config.toml
num_hidden_layers = 8
hidden_size = 256
num_attention_heads = 4
num_key_value_heads = 2
head_dim = 64
intermediate_size = 1024
vocab_size = 4096
hidden_act = "gelu"
norm = "layernorm"
norm_place = "pre"
norm_eps = 1e-05
positions = "learned"
qk_norm = false
attn_scale = 0.125
bias = "none"
tie_word_embeddings = true
parallel_block = false
init = "normal"
init_std_qkv = 0.0251
init_std_o = 0.0251
init_std_up = 0.0251
init_std_down = 0.0251
optimizer = "adamw"
learning_rate = 0.00142
lr_mult_up = 1.06
beta1 = 0.9
beta2 = 0.99
lr_head = 0.00582
max_grad_norm = 0.5
warmup_steps = 417
schedule = "wsd"
decay_fraction = 0.288
decay_shape = "linear"
final_lr_fraction = 0.0
batch_tokens = 32768
max_seq_len = 128
doc_mask = true
train_tokens = 291900000
max_steps = 8909
dataset = "wikipedia_en"
MLP neurons of a small language model. Each row is named by its layer, matrix (up: input weights) and neuron, and shows model dimensions 112-239. Each number is 500 + 40 x the weight over its row's rms, rounded and kept within 0 to 999. Numbers have three digits each.
After each neuron's rows, "fires on" lists the tokens most often at its 100 highest values on Wikipedia text that the model never trained on.

L4.up916:458457493534527445509505507475532508475496504525472497478549503452545579538530536526455459490453466453497527589550499554495383530492557487526430508500489543472548460476453471551553457425550534483429527555485534436483504419458475529497550541499387521539418534466456459463459515447509548469544508506531504519470502518492543555501520535505463401476546532495516477520492568469427547435492
fires on: " La", "ra", " De", "a", " Van"

L4.up957:399448471561433514522508587504525520484534502425492502456497534518556555490473481465556528516498540478494574480497538457477538472529486450527567481440505560508468445477465486484580531459465552407468467591449447493536469442492517481481522559542534418575495482543555510561462484488447478572556559534531526478525512515434463526461496491523533407454475561500493425510499535556495474567569
fires on: " pl", " sp", "Pl", " repl", " Pl", " oper"

L4.up644:481508484517432508514477460519450522477517553515499444492573474464516520464471554440489478473546531508486543488545459611468482470518519558513485532519539510476446544570436464492533521566514556413458610572544515489512566516429453549555512520432462528488530453545536489459518460518457486453488505554508583487451515563523455549473459524485493494492470535514475553499448531479432491529525
fires on: "-", "in", "im", " pro"

L4.up247:519488444522492534543455542486511600422549511501460510513555446529460452494467484485467482463516522548493531515410544500541466474510488501423530517507539571531540530485501441499445520413508578488494514533579418526475523484491489507525486486537494477490498489496457518521584475529501460462545574464489528507452372434498475552584466534440425536519494528577511434548490534542539446501543
fires on: "r", "ar", "id", "olog", "or", "yl"

L4.up365:558528502541429468444457541464498554467569479505519461385535542483513516547513515522494456490486537508530527514432530549583477449484582421527479484421526542463451505501513524454468449481524499504419519548595476539568537400532485495503513537511479472532534482475492451497508444485462523541513502494604510506515519505531577505557541568515523544519484522493529459492460533487544484525511
fires on: " Al", " al", "o", "ul", " Arab", "ig"

L4.up425:524588459467518608553450551525439534466482500497470521474544516521467528513548499448491562463478454522536526542491499509532575460537467529453518456496538522473553483501503492458533447468461599518479462453518513520493510527531455569566530507467488425510492503444524452544508476467512512529477512434465471462593388475431535503566445505492488494497549528448430416436555560482520472438464
fires on: " (", "|", "3", "N", "T"

L4.up220:454573449552493426497474488567542452482575471491476519502573526494545478568581497551477513539429486578495514446507451497517517518491494444497518527414577571489496522573537461536521505430449539456445455534541490415471601458518495470492470562494493450559489497547549481569536533441503550537539530451531479483515445522474446517492468446509465488509520519418504471495570480490503544510511
fires on: " |", "ri", "ul", "8", "ol", "3"

L4.up92:481546505540504503491503447455510498498455510492497539488523448558462534506492534535455557549452445496429508538497450563519531530570478491433447474473489469531489567559491372469510473517548572557497448476528399511568500457447487587552555472396468476508515460531532476531520521469530479565474540456565505460553521513438433485539476494395446536560510482534549510500484475444543521499593
fires on: "0", " c", "9", "5", "if", "B"

L4.up557:479487492577452507560482538446414512534442543462466486505565483491495508520539530491522586451483497535465500498546548523515499505552499454570512510493516521559436480510568494502530521459506488463487506536514541501480435523477519539512515467512495539488474569400568490487480502501470529453491500495479502534480478555487506587526536454457515525427558487443477465440516514470555491493376
fires on: "op", "in", "x", "ore"

L4.up96:534456452440439553543449498553514488479510550440545446481579465455518491455515512482546489483506458513452544528545482535548501471574537538527493502531457560452559546493520470498470498561514511470375461476531458498456458473533486515552514436461546461447523510468447522499515496559449512461493496450551489485505537519553514518527489522452485477532460488479499445470531552517518485461551
fires on: " W", " F", " T", " B", " Y", "0"

L4.up61:445560487497476449461519537438471507515499594417474457503522506515489437521444493527513535490422427529489553456533551494457506446580470524476471485512464469536489462522526449535457528489504508455463516429449517517529445467489417534514490494493479482466504567465502471492417562487476532464553523440492498453546493526425481538536519429445516550471496529516480424470527516538489584522551
fires on: " under", " ob", " what", " where", " how"

L4.up990:512510484514505513540496528447465521577499509450473410550548443481489491543570495535491434476492473528475450498489538524518474455536514437472532397486518517530564497530566469472476480507480494470473515452501423510501493511496502514457538481458462407487548533411510490570547532457489541498484548500554440513529447475479408573525538527387592544575501503494523560455473521495550485524465
fires on: "av", "iv", "ov", "anc", " t"

L4.up876:494511600509481519518518503541548468469521498460474503424471449483456568483438498525468535536438497510488511527498497603506489521518549531542555490509510502552489478553482461518470458493512580497518479491499436457422586495442533527463532430463524515511486492517515482441459582554551487468513549492504533505515486500465494513510508431520446503482541523577416505481517577502551590465558
fires on: ".", "s", "ic", "av", " comm", "al"

L4.up723:525490470514410558445536484503445491462561489507504433466489471525465521496499518464526484556504517502488507475476477563500494421482572427516497565540569504555499530490486436512511451519515541436527561635437458596472546494498494510464447446525456421510466490545423510476506482533468502519523537499554525526551473548554496502474473527473456510533490460435429484515489505569480475471555
fires on: " of", " were", " up", " dist", "d", " had"